Part of a small language model's weights.
Size: 11 layers, width 768, 6 heads of 128, MLP 3072 ReLU, vocabulary 32000, 103M parameters.
Architecture: learned and rotary positions, biases, tied embeddings.
MLP neurons of a small language model. Each row is named by its layer, matrix (up: input weights) and neuron, and shows model dimensions 0-255. Each number is 128 + 32 x the weight over its row's rms, rounded and kept within 0 to 255. Numbers have three digits each.
A block is one neuron, or neurons of one layer that tend to fire together. After each block is what it responds to, as a language model described it from the Wikipedia text at the highest values.

L6.up2100:151116100104137162166097129135147125123114140142101095175095109110149101162119139104166128148132115125125152151084132107149184093130066121069124084159141088101169133097124170105140098157155139109066137104134084140140163124073158138135124125106160086091144104173120171129149097094090130171056065121150114088155070108151092091110139110150158131115116164131093119155110074167116117077145144163100115097114150190168130134061133117133051150146156112167151116095136094106092163110147151105142085141166102127184095134127091076094114073100111110175136057121124080134157155138033090098091150161133102143132144158100112152116091116128133183088152137190098142092166126152170126148124176121118141179126165163111119173111098138098157183180108060116134127171061110093146090190074118
L6.up2835:103120092122137128158132119146105127100116121123121100011132103100125107173170079099095044166123208193085152141124204143139164153136084155097130104118160096107110133057128129182124150120131175137172144147104110118141146147126105202122089206099132152112134175129114127117143145155119175068090075140138192186214136107153154054151126116096156121159121070090067086112083096116144070153114135173129129141089147104102064132134101065083093120154113095100103115165157126111103141153148087130158117123130048075117174131120150116116073105111142063125142121142128155110141134109037105151108118172130120131127127120151120148099132084094111169104166178167102119155149121091077153104093164097151151132138156184211073137120080138119160131131106127133133213190086136134160160165183096
Responds to: Inside multiword proper names. Connecting words (mostly of, for) and later pieces inside multiword proper names of institutions and places, e.g. Institute of, Center for, Bay of.

L2.up1133:130113133158129138128116133149164103128135144164097116128082113113138137181084122111114154170135115115140164091108153109132128143152094131070148119137092135096164179079121167136179145075154120104136152093104108146127186067132110148187119119146120171156129066122124153169130161148071112172142117015097198109194128183124173180177113138119170148093127167180132086148138143172128075085161193123145126123030138156123119140105131127141105151158111101131223061081138088112128062123128165139153153102136111169131151146161096137115167098145112103094136125156120095123133179151130152124094133079098103161130097095174118091160075140175172133094161095151109165175151131115140094082078133143137102128107229154115150150084084162060124096112131113190129153081092107153108171082095167
L2.up1508:146255092161142100110097118088121075176174132125103164160100125148111149134022148168128151147114128185128144103190139121140072111109102107097077145126162120148163116199107105109110166167225115127105180079097113085112138139148092080130123070119135085113046102113079105105088067131139079157148110133123161104112128193145166124122155172082159154165103088142116113075131044150130153108124146122101131137077109099082113151098159121168127140099113139108168136113169071112117143091144151112104161147079121126147123066151102158107130133185116157076133071160136147138170145115113130090146124127089148111137114203140103108132091098168074133063144087127114180053151132135122145167126104158127137105087118164110162150113126171109157158123127124137084152146070103189173146189106113
L2.up2147:151112176141108130150147111096087115148141136108116133143127124141153156131091099154098130136096091148172151136148119109142063168104119189090148104153135134082165129142123134104119078143160119075108111117145070095128179170113075133149108120072106147181086083087124168075064128192099125157130090119108157102085122128079120093116109085162132087163136137150168108085144124198167156127174170159101144154112141126137106131099145145150177113115147093117149099141096091145151106122123118083134174127135165105156189075200091159123100099113053157146119173123157097184122083141079136117163146064083138154111141153121125087125152107100138169178139090129146162122132125127143137168129130154116121093084168140097091157145135181099160091122123057141158108160098087147097159173111164
L2.up2638:169134097138127160133066107055099171148120118139073148117127161149139067149095150141135094115119100132157163088151094110117069144130169108080142128121109127144136120139064106142114091157158059157147143112119031120107124133104098067131111103085143161121054040097126122113107166118116149132145124154103130117128124111160129124138122195128136115107092162147102147077128152146145131195195195167117161089073045131141140142111190145106144184080159099159116117109209142055100139126164162090075195085120108156103170072120135142129132133192118150150166147109111095125183126122107156129136134128091135156167151151167087105129121113104099106125123085149127169181181178126075080124083090168098135178146110140141135078106121077060099142112073149099080096074057088181121169169096119
Responds to: Football transfer prepositions. Prepositions after a club name or signing verb in footballer biographies (on a deal, on loan, signed for); weaker on table cells and mid-name pieces.

L2.up441:122170101166105104101176097111078161180118121136119121101123144096038150144123071135114149175202118123201117134144170138170158127072118113097111160090108104138153093101124147155135157113153082065069097123124137159095120081131151088165123110073105092100151115142126176103153129141187106055102170147142158111179127154174111106127129154083132130127071113106152101125131134140106166137146077172157140096175195121115134103076151126184188100087128092098175190117136121156096140181136175143101099037152144161091143128126110073121096170147161134145100130063107131128136083104146190071144163064122086127134149129120086115143115129159157179084112113114112052100176129106116119127124097120106108126069108125112087080075114107131148129150149135160134175087086079135092132087120134
L2.up530:090131099195123054132157065126083107152147118094123131115118051147084149107116142086148130175133096150103131128174128168178137140115131147100126158029164143143143149160153126114114173141201056143133077114168133164113089133066169138153082160120140120167180092183143195140152115189143129096128171139131121132152139143113099128108066138160121150124167128142094050131141134125138123156108088106143120115129138078167043105099128107150130098147134083102118181123126162112156236105124168142142155114168126167136158103136153071119093128115108089164130098125147118113160132033144168120181159049133074143128103159085102079182109130207133115098080090133146095113163100134044124126131104129143161149095127100102158113108115097119107195119132164169125135181100125158125185186128102
L2.up1744:086123171121120065096163112129094043166134123150149094096104161174041167082121153118096150167122058125137157101147130113110030129140143131104132111059088102160134061124071117120083107145161108116113142142117084133116112087080117152154159118060094120144153136098093146164132105151147094095134147085145097123158091144150123077121095125111082110080118109137122120124115119160121153122131100135146166101154128088091063109119101174171162094133126080123054131145130114075131180090175124133086141112201143110185152117140125117081107128144178127147131142141154126073165166092125172094151160047182112125123137118168096150144123170200121107117119126113147135101143109095059126139110131061095123151118131162106096145176147115101129177146142137091079113113114078113093121094146139
L2.up2910:117183122148082094081170104133081102177115110164134144113056120208087139155130127082119194203114108142165131092135152154123164142090144157125109120064065131127186030146146192158157161134143089052087090128147156138108097146104185095135127144113099131135171096172096151140097145125139083073132129117152110086131144162108092127109125180140161128166085125160164121102150161121106091179151098125196133143089192134142089113043134177179130151205101074098149173110119113103151163200159180101154117116142113195082142127196114094108119165143131100201127109126104161147100150100105090037158120045148068124118099105169096209109101153160121127133063125098134098117136145121100123118107091078137136136088124106116105153089148108138123162161141116125132128102123049162139137107112163
Responds to: Introductory clause boundary. The comma or final word ending a sentence-opening adverbial phrase or clause, right before the main clause, as in "During ascent," "Upon his return," "In 2011,".

L3.up210:041196081136120107100160113124107071150093118122122142109127125158087103189091101120145159162148078163134119119134137091122124123126061218063136134060120170102179109144151143131115191196154071161101088120064153112108140105175137157158099093121135125101139095097123186166153141157171114104128138100129135126156122159107187137121124161099137172124122129121101122100159128157117118147122105165071137128117163119152076146060126137155164154107102106122116166108127163106166150201165164140086142150140063142159191055088205086083110091095171133135133174109139121097119128093150129080131118087140132156115110145141143146146131057160121153065126111105117134113190143087087141126164081114113171131108168144133095112153135111133093163148103127126098153127134101128184185165133082
L3.up410:173146076084205121093135133101062113156124152116072108115131105115074170108137144122135152129150105140125131112088126150202058081132139170122180150124131114109130105107069112045110169140107127134109056162118057161092117111114169159157126107149083109117153117155104181160135052176120060133129128097143094124082120167134154155104088129117154100143154124123126084131141175123125088122175128105130122100062177168170009130085129161156126117146134147129111160140098129108161167136108159156077130175151117149138125126075108080072086093130191161144172162127124105130149158122152135121093151103162097108168140105155157135100124087157158119129155121132138106105194107146119119163114083136150201186139154139137109095172113112122119163154112062092122203141126106137174086110173105
L3.up1048:224153130174153150105146135132134132096076132144103112062079182099142098056036078150121155169098173166152086075140121125129104152154160170094132116056181111134129088104109110093094163090123083089192126086081089144140084121132114101145110074128125134119103077106147074106048091136171077093151114140062110072125118090094116107077110167112137106151161122143078154143170171151116152148145122145099115091101099143071052159142083133119095081188081161203163161129203157140181214167100157110108071151169128104174121097160171149126131111124106123155171163130163165137133142132130074175137111114084140140135101135169112159115131099151130134114161150096148083164149113112129098156131090158105160154131099110141153126080104119169131152156122144172157098096121134137141168093136102
L3.up1274:184123124177149122144127157153088101168133102139100148094071131128096104073163116166158180140153119121123158135064157154163147104088137140110142149125127137100156140103131140127085142134124142072095125118101076181160126116141110166172094142074120130121123088114085179104130134091172070139136116112086143126109109167118131120126090139115121098152128113151162142162107134118088082148093190202123112110112185166151073110142123118145129065159118114107117154145089130121125183153159194146060122172166119160114159098105126116103127085044188132149137129094138176108166090126113129150112081162102110115141087127152135169115145106118112122150144085126124055117163139073142111134098092139120152178148171082142097121123140149124148133164072066123157106169108117171084116144079184
L3.up1435:141183138119132125120139113149100071123138171120115080113062116194126161070137092168171131127146148106104174152139112157193123083088142133128164124100119097151141099137164125065102099121157126075097168100121118161080113128146088143138141075092119136126135157062115168094110127138176080087090090078147139112120147147101170114104072137026114102130106092166090113084067122112140129114188144105179166090075135121147049158102110151138137050160133102101142136113107132080131153127171142112084113130172126097136119183113108084094135129111128102104179096135145091107155120182128141158099143112130094071089137100146131174099136111170126131174112063105114085095136158152079146151099115087158197185155098166152132084104133208104158203151115126116117114062125125096157139116119080
L3.up2127:143213145145145078143180120174098098194111142178096172117104183163114171070121140145127158115122153164132129081172125128142119119062110176137104103068098154130143085119093132088080154161125071063063101131164038192128121113140138076111120126134113139156155150128091121176148173178124119132193175133144118120138060171101144097099050143135083079114090131185108110123143138121158097166147115152182142146106130108146014159064164163156146138177112071091127168142138100055038200116191149073121071109129115136103127096126159100088105180146177069162154148116127116120123139124122108097127147046124107130114106075131126150146082170223101132131155119090128088089159113145037113105111160141149185164105126100116121144145151111154079179110095189116085082114088095085135131106138073
L3.up2134:137158128132122114091182147212133095133116124089096183130108099144166127079106095157158159173106102084109156097126172177051117118125086144120160134166076144150113113130131093178069149133150154116125060131091147118090113066143125072189149079116108102112169083169110171116153129144116165123104125164096162128116205143146139130113127062085140113120153147201127091131092167149120085091163198134153094092127074099127070110126123177133147104129119140137086144128119168114165186130119164144076148138187123135083134010142083180083207165084160134117148121100152162154125144134098151146075090121160096103106139162117134173141121106116152124120123069111113101112108120084109138154110124126168118136178172117146159104144112105134159145137053093117123220142116147141114132099126153
L3.up2583:119096184082129135140134102137090057128164134127118185138120104145139100104131071165136120094126116192142146107130141142180150152095118136121173138184099152111116101097060131134107122122071120110142058101169107194163140140090119169181141114100132085081184071143058148166151145087111158164125059106143138166138087153204121141140144104154122106137178150111110111187094145182079130083186173138096107171092101136093148119129182126088112082102130142162114137128157134077215174118172133124132096116117137125119147107071090076056118147161094142152193145126154134095110138077109167164170104158138162116239152096160134109107147085126158124114077134125159120115099131127066163165164124204118175170095214115143117119192133146179159149188152108113190182091139136132105096174158166
Responds to: Sentence-opening phrase boundary. The comma (sometimes "of" or a year) ending an introductory phrase before the main clause or subject, e.g. "Musically,", "Born in…,", "Members of".

L3.up249:128118173134168087133128103177078092116139100147133072150153165130160154162146170148157122118167113146160131101129209066115126129121086116137103078152133152146131105167096093110110123128159113151144035099136139086107142176129125142082122127076112160098124187123066174114135165081166157178145149138123179146160119122160108098174142103139129133107176108103066150110169103126166103191187162124094095148101107083087117116049108141122141104153174061195115137157145154112143100125168121171128109128159082110119143099160136163153121100092116121096139114193196070101165100139074123089053082089131137099125090081133107127139139094207133143092165046119134149099118177125143119106053116080124219215156204148112083116105131155154131120221168152107074081168155123088120134082082110
L3.up439:112085157088093100151106116139124163151162098119106107129121140142088114214094113093194127168125131127156158123100169150140119153104119107121130130060189180159115108075129109134081145113130149085072138089083154163109170151088152151122119112131092112139143128079110181154138159063098158172176135150112150147187131085139135141150126169083122172154222168155079113119138061166097083121074184117079115098065141092085146141033140171144140161112145069125197157165161075100125113146141139176128140185144016143123135107110063185163091173145134108151129115188119047067087150102151146127123081176161098133150078122160125140132143126111115118075188108113139145134096233130108080125129173094179161169127132159116149102110080128102129125135114133089125166106100112120134119137114077
L3.up878:145161107108163129125108124080139117107118164098141094073089202144138094170155127113103084241093143153152153126111189079148045100115147120023150195160093139052124154082162106146060098084109158175100066013128152101145129166086113161068129109144112106131123113086122142168119158105203138148127109131134176097137138163121144066120149103104151123102101175086132166075071154133105134099128149132136178090111152160117104092104183112130101086130105112173112134144106107126151142112138113110164145146170059231190181072110119189151219100149115108139153132160146091136099097127152126136114108139109146142137094128167124167154120107165113196150129117165117148067089151132103146065099110063119154161155135073161131142125143159150166158131176072078106128171118165114133099150115127
L3.up914:120129083158159075102084049084142150112144116089113056113101100145106030122151095148103131116211107176094147145154175163161090033132091175089154117122158143103154128094127137150164156140142073123133076106144141157139108118122156133109129163078100086152147127134129182220120116106143156119133132116130191113134144097092132123151140123098086113138095138138144100093096105118088054179129140127115100116125086130151154140135172083084112184072131165109138077148122191134187147159168142143108169152103082118080130160102114135156209185112161122099142089148115143150172064174095108091119123114160078145123065123090107145044121105105139157129119133215109102117187170119111090100078172060193203144156103134166134117146074131125185172155149163117131165165165155168162145143118161
L3.up1210:125138116149122146119076065154083141113128133101108124066133110053145084155133112102110102156140168130136131137127129121127132121106053136096113107125152129045186139148050137133072138130153127107167146121158128165124160113131194160160124182137086146154238133105118198170137142086100116117154088066123174104125157110164126099130098095120136147148164193195106101182073074091116062068158096160131113166096163125199148128088137121131133101166117105081148105152142120136096101111120167109102118044158143162079147143098140123133148145132157063132094072104097181076171171147136123139124115121113113139183086161149143154108154121081133138097150142129113125119139190122148100088118171115143151141157199134115115096087140148128137108138169148098082153156117166114107139084109090
L3.up1388:155116142138068105116105198104098109142106099171019095128097159224130134173126100107172146165135122118140159065134127121085095095178164126140045141065146153138164146152086141112130104101140094064108105103130132149149189138131135171154070098140122165099069136100146138131093147113059083113145133151104114139127149192121128118207108176099098159091157137111143067151158142110131138090113181180154143120164169145147179154158130104158132140216129138110174134160117134123140081131129142117083168087126075211084078143150103107132188147119137104141169081090127076113115163169142109125160097165092139142134113131217115148141135100140116128145160089138118110182148145131124145133145126103180089117088121178112075073114159155106095113142164112134146164112123085192099141102084149
L3.up1525:140109125110146143137134128148109133107207142125131185155080118137185128175138110144127110186178148117162104144081095106128111133081115133107101148099158193062132114106127173092106158134097125117136147087124106141145146077133143124124091134146135079138125149156108127093122119055210098104096105124130139167106138206144105118100099149131158155108115123158128095129133065209146091121084127142138074124194098150058166122087109153097156118109166124131091114139183168146067106102215127172156161115129078146091204116177117093146101139119169089178122147185118078110098091126151110041127104116142122142142142152125153118161130144127088135100190133129121093113094147151093098157109062034069120117168159197118108105090120098124159145129140138150134145123141067136186145172114184
L3.up2122:121202132063115151152145165115140112110125114123158120166185128160104090181124070186135100106099158084131126106125100144112103121118124153096133154129153155145127101121051105079132090131096116141092152098091131083082186104169119129154109121133140127140148123136087146168100158024119087122129139028109152180101126079195082152133132163123097180107109118137132100090144131197174134132139081142138125114076122095084113115108077126173186102144153079126158147130199077150084096123141154140122147139079137118151147128085100147065177076120151091088116110092109032142052087125099129156065130178141136128123133104163148137152122070165143097148162119140148103121183177124112106113064169093134151123122153178203112167120107120162096091099157075167127116094141135138179092165076146
Responds to: Institutional name connectors. Mainly of, for and on inside multiword organization or title names, e.g. Journal of, Organization for, Committee on; also table-cell numbers like 2.

L6.up907:113119194161103118100155120145123090165129130110139138123129125203151123117122137143140132155119161110126134149120123142134176151115141071127133108122108136138108127116160130147099160120121112078084093151140090125125152114111090127164132126116115131119089120145120224124165155024080091097123136031140162110142110191131029113116131215081085118181170116115132212146075103122139112035108122186157119148091157141167099153074106156111120137072113123140073085161086124137061133101171142050128129158149078096124156121171095095116163158196116146119179195127066076190121156118139086172172086121074090161075121079101157112157181156104113129108087103090137099160126181066120172178154113128034091186077169165137117090123122124129145099082158049121093140123098110144059138111095078
L6.up910:194091085112133155129152145096139088109086123115130148150136127091159136085124109139149142159165109120110167113081070141183095152114131095068165133138174155114111135075120177155104154091164083107073109095107100094109077119110084097111167111153137109138111080193091124181111165125144140136113112097095106066207104107075073105147136185123082132202124111184148083130140138152136095115131091147163138138121124165179125143105135162163121113141136114121172078067138134172099110147140099095177131127134132080170124134100094078153101138186132135145109106100112179157162123119108116146125135148135120162120088048147181150100119123146196172104074161128151106189139182131116148147108130100087084092138146168119168113110140102111118216139132038129106097172120124180110128128102134
Responds to: Foreign-name fragments and punctuation. Word pieces inside romanized or foreign names, especially accented pinyin syllables (áng, à, āng), plus commas, periods and parentheses after place names and in tables.

L3.up577:149140135174156134091122150145159081121089098128131134111134155202123136135094103136119110077179132128145106160175141153170104144136149145122122146133113162134115094172116167098057110127148104103169108123145086111119109163137120132134102198147125150132157165164103157100106144127184149134118144143126222131142151136137147061108105115112088129111098159134096146100105140145126118101148123119171091138216101160170084145115193112137148156144165154130162125114140168117116101121102116099079099184135128104087131077123097100118131153163094150130143076105098083138104072119144103126087133066122147102105161117104160141117162083202180114165110127143106154128098199129106143185129121061133126107121137209102069064125125150089144129126148104118122101171153131095142163112163150
L3.up1500:175163098085103101128085137086074112101160139138076096142107108135156106098128108194104132115165165142170168119180148112149064103104110122097122150077114173116124100141116133105170163178101075104142097130119132101113112198110134150126104140076133149141166116150152117111153120136182096160115068145096129168100128155144173076152118156095098164147140117125094087117104117121129147133165130127164178133215127181164105171114143090096152121131157128145127079144105170198120116171157147115118186162084126111086171119116132129128219120146221158098155179112128106129112070079134127132151100135074175142105178129152007112117138138143129097132127104125138109104147129127093151155116135145068075081088152142166129139078125156109152191140184134134188046185111117097104155066126153
L3.up1752:097160165099102126124138112123103116118145133160111154073123099076121093070116192121134104187155126064095110132133167102174120125099121171115144026103153144120140094092118154139142141146150103082142144128218149117105207113110150117160132104081138196111087093103076111119148199147138133088121114112160144167095166147144126142088096097120117155111158148096136184140176111127139155078166141106134085186113067151149141121089083120116162155155101113131150131141173150125101136119213155132140158104135088127150187124067057164128151193188157109124118105124125118188131081116125099098137134135032116110147128112087141153165145108127144092125140075111136118096085098061109130217111124147090164086089136173118125111115165147090113226117127065101121150164164094142163175164141135
L3.up1883:171131115124102117146106121142139096088108130121103135147101162080111147106174105185092141183137217140197199107120138155099081054155153161120101107154095146187131194103129155130159158076125079142075081076158038123098150143079163100164097144106130102121120094116137148121147223091155159131178140086121144149106105115085099109148126187178155148167112135139127137141117117156119138072152128064086164144131094182172142104137145066083105129165172149146164097086159098195141074143112146061077102130072137089127150164103103084213149145154051137150161136178138116138134194139172127173099146119068172146129075100161098100136123119149111154155157123190163146144125131152134106100127092103120190128091126100116113134068107139141090110138143191120167138120144128097170137110095122
L3.up2452:119103129113152032117098109167132152139078123123115097097151087177052068159107124108148110128145105079104126124110173154128111139107153085116095104107148157124135058104137136106118092090139122127130170125097055150154159107112207133166134108087111153132113102113146182175139108173109107135127055124133153099179157122140134112111131140140106184155101116173123128065091036157093086119133157131186097126167115092102104109173117083143111131140068170128167082154128140152101119149141140173142093108121117108129181110187111052117170141130146122083107136133105142099079114121152146085154095136109144158092130137171101105080124094147150095134084132131155113120161147109096193175137073125092123153108134101130109172105150129133173128092112113114160146164157163074106116119126155
L3.up2660:155172149093086137124174100109146157141098160102147083145110133129113089111101166195108094102173129110160133091176147164158066148116090119110170137118128089095138116107102152107095159112130123167208159096129087105131156140108086124145152086129151091143097073149141140133091120155176125160133171116095091127153132187135118090129095177084182125167078136148158157117179109186137101098175158163080139201076143087109131107103107149120103137136127068128196066130126154112071183145121132158160067178134115105174112135170097104130166148154102166106128161177102050202106078112137100099162117103057081131150128106063120103072160090128179113119148033097195185128114181150098081156096115120131132134100140153159121079122131078152114139094137117082134111105163060185132106116121124
L3.up2930:128147158105158108172127104111113137183150121150044102113124097111129175105117070124076080104184143120136139077124141152100139123126134230128095112193111104124168137159117138149085186142124073107119132108114116100078166162172083163161071141101088189171068132100150108138145171151109114111111096107094184172106118115078136156128073160130108128103112148140141159101063069139108095159154135145138110162126173135189043106154195141132120122133118131110081122140121174103099127138096124110115125177099119076136175031118132151103162094170083154067160129186125191128066129121053138211131126185078103124105162030103116096129142117165137128196115096144194134090088163142124095141081112139115127082147170183123105156121151158094110182131143125115120092186148115146057191084141106
L3.up2977:120100188093079148121117133066154151108095111091110109155111110108126132142055128112169116092141076178189137158146134122104093107048110161101118159128178126152120120130099133044122112167139154090203142085170113087048088125114119126166087125109134163133134119175106143182124116172113136141121106185113182123145133108113102112097109160132081148172083085177070081170084119164069144149146115195114137114160116158122147141080130217071137128109113080146181122139075206125111146108120152132036114142130106141131130093096125095137123174159132106174103105161123176131123122133074149108153102150047184114161082127139147125164165124131130143087095142129173095136163114154126122119134075099169170114119124122134102083087168202087107134127129143111122083156136088081103178104117106
Responds to: Chinese character glosses. First Chinese character of a name or term glossed after its English or romanized form, as in (北托村) or Li Qiang 强; weaker on table pipes, foreign-name fragments and numbers.

L2.up1059:153151125135092140118139103140079130154132136168142105168177113140143125142106108118094132141145157181152154142153139075104066124113129188066182101113129125110169102108111099141095109126098120121098152108139169147139149185102099097136097118073107126181158122149076101206169129147158150159145104114170126202066101127095158109147140171148123113139144129175077107113156052135136165148157171137116135069111110115091107113096142100138133131168167044199143129159149121143141105073201136186119196059159069189152112119068121086199149131153136085133103093166185075072122119093069101097140084094144174109137077167150113158153145163162157158120145133152121156091106191158148125093075160141106199117131115060123153141106095123129186129133106090124119096135125108172195157134068160
L2.up1293:137140131154111157120135113144089117112167140172136078132135143151099174197099106071160162129153125121130144173073090142096124077118134193093106111156177126111175104124123107139100100155180110101134160104099112112085144098078145102204174143102136120112116128114130148117108120094150111136156104062155093118147080086150130116167112244124077137123154093190117103117081132154149083135121138207136152145160122121144135097126053074188131137152174052182157159151142185167163155155109129087089189096157095120083155116133046117144135188134169131143110156159088185126103135175157093141197077136144104116125065191124146105130144123101169171111167094115141125067135126112174064160111154166108154144129111162134138181103128114124145135114084120152165171207147099122142124122138170
L2.up1852:159179144153165096145141142137107084167149134157121136102115131109145123161162097099114172119206098140117145155077165099115111063078127132105094124070134116150098065138072136173091095150077119110170101121173131133111158090132157172125142149107162117099109101132155142132095146125118083127112155135108139142072148163136150148178128101103043151075105117178128167135152086118083118105128125179129159086082176098083111120122100188131119135131084154183172130150123194138108174118188115111167106151140085074085182075093098123152166149100153071101131095165148145177110118116182099151136107143091104088120132081141110157174139132119131125096120113099111067104159119134146155152113132095117129186110134161093101116098118090128143087105181071095118156187119105094187138092139111
L2.up2255:113133131205158113110171148123124111168171148155194145079119154111081094149103137082116120168197161135097138126182160127114125143145096122122160150115119113098069109116151163108072162144110143135117175125136146164114130099148117140142103121156116089032119152155114155169148106136098090084081123114110147146132121127164157138164126155160120101110170134090196126102139133160158137129113139202124136112130115097154136193116132164181172036101091104188146149130146094181136157151162141170175092191156125082087161119044147130111101163173174054128125016160093149085154105085132167143177127152132119150123146150128126100109104096118144081143158106123153087084145114128107086116072172118110131115166186142122196128173139076132130139140124138116119155163148077161168156151126067
Responds to: Ministry/Minister "of" titles. Mostly the "of" or "for" right after Minister or Ministry in government titles (Ministry of Justice, Minister for Police), plus weak scattered word pieces and connectives.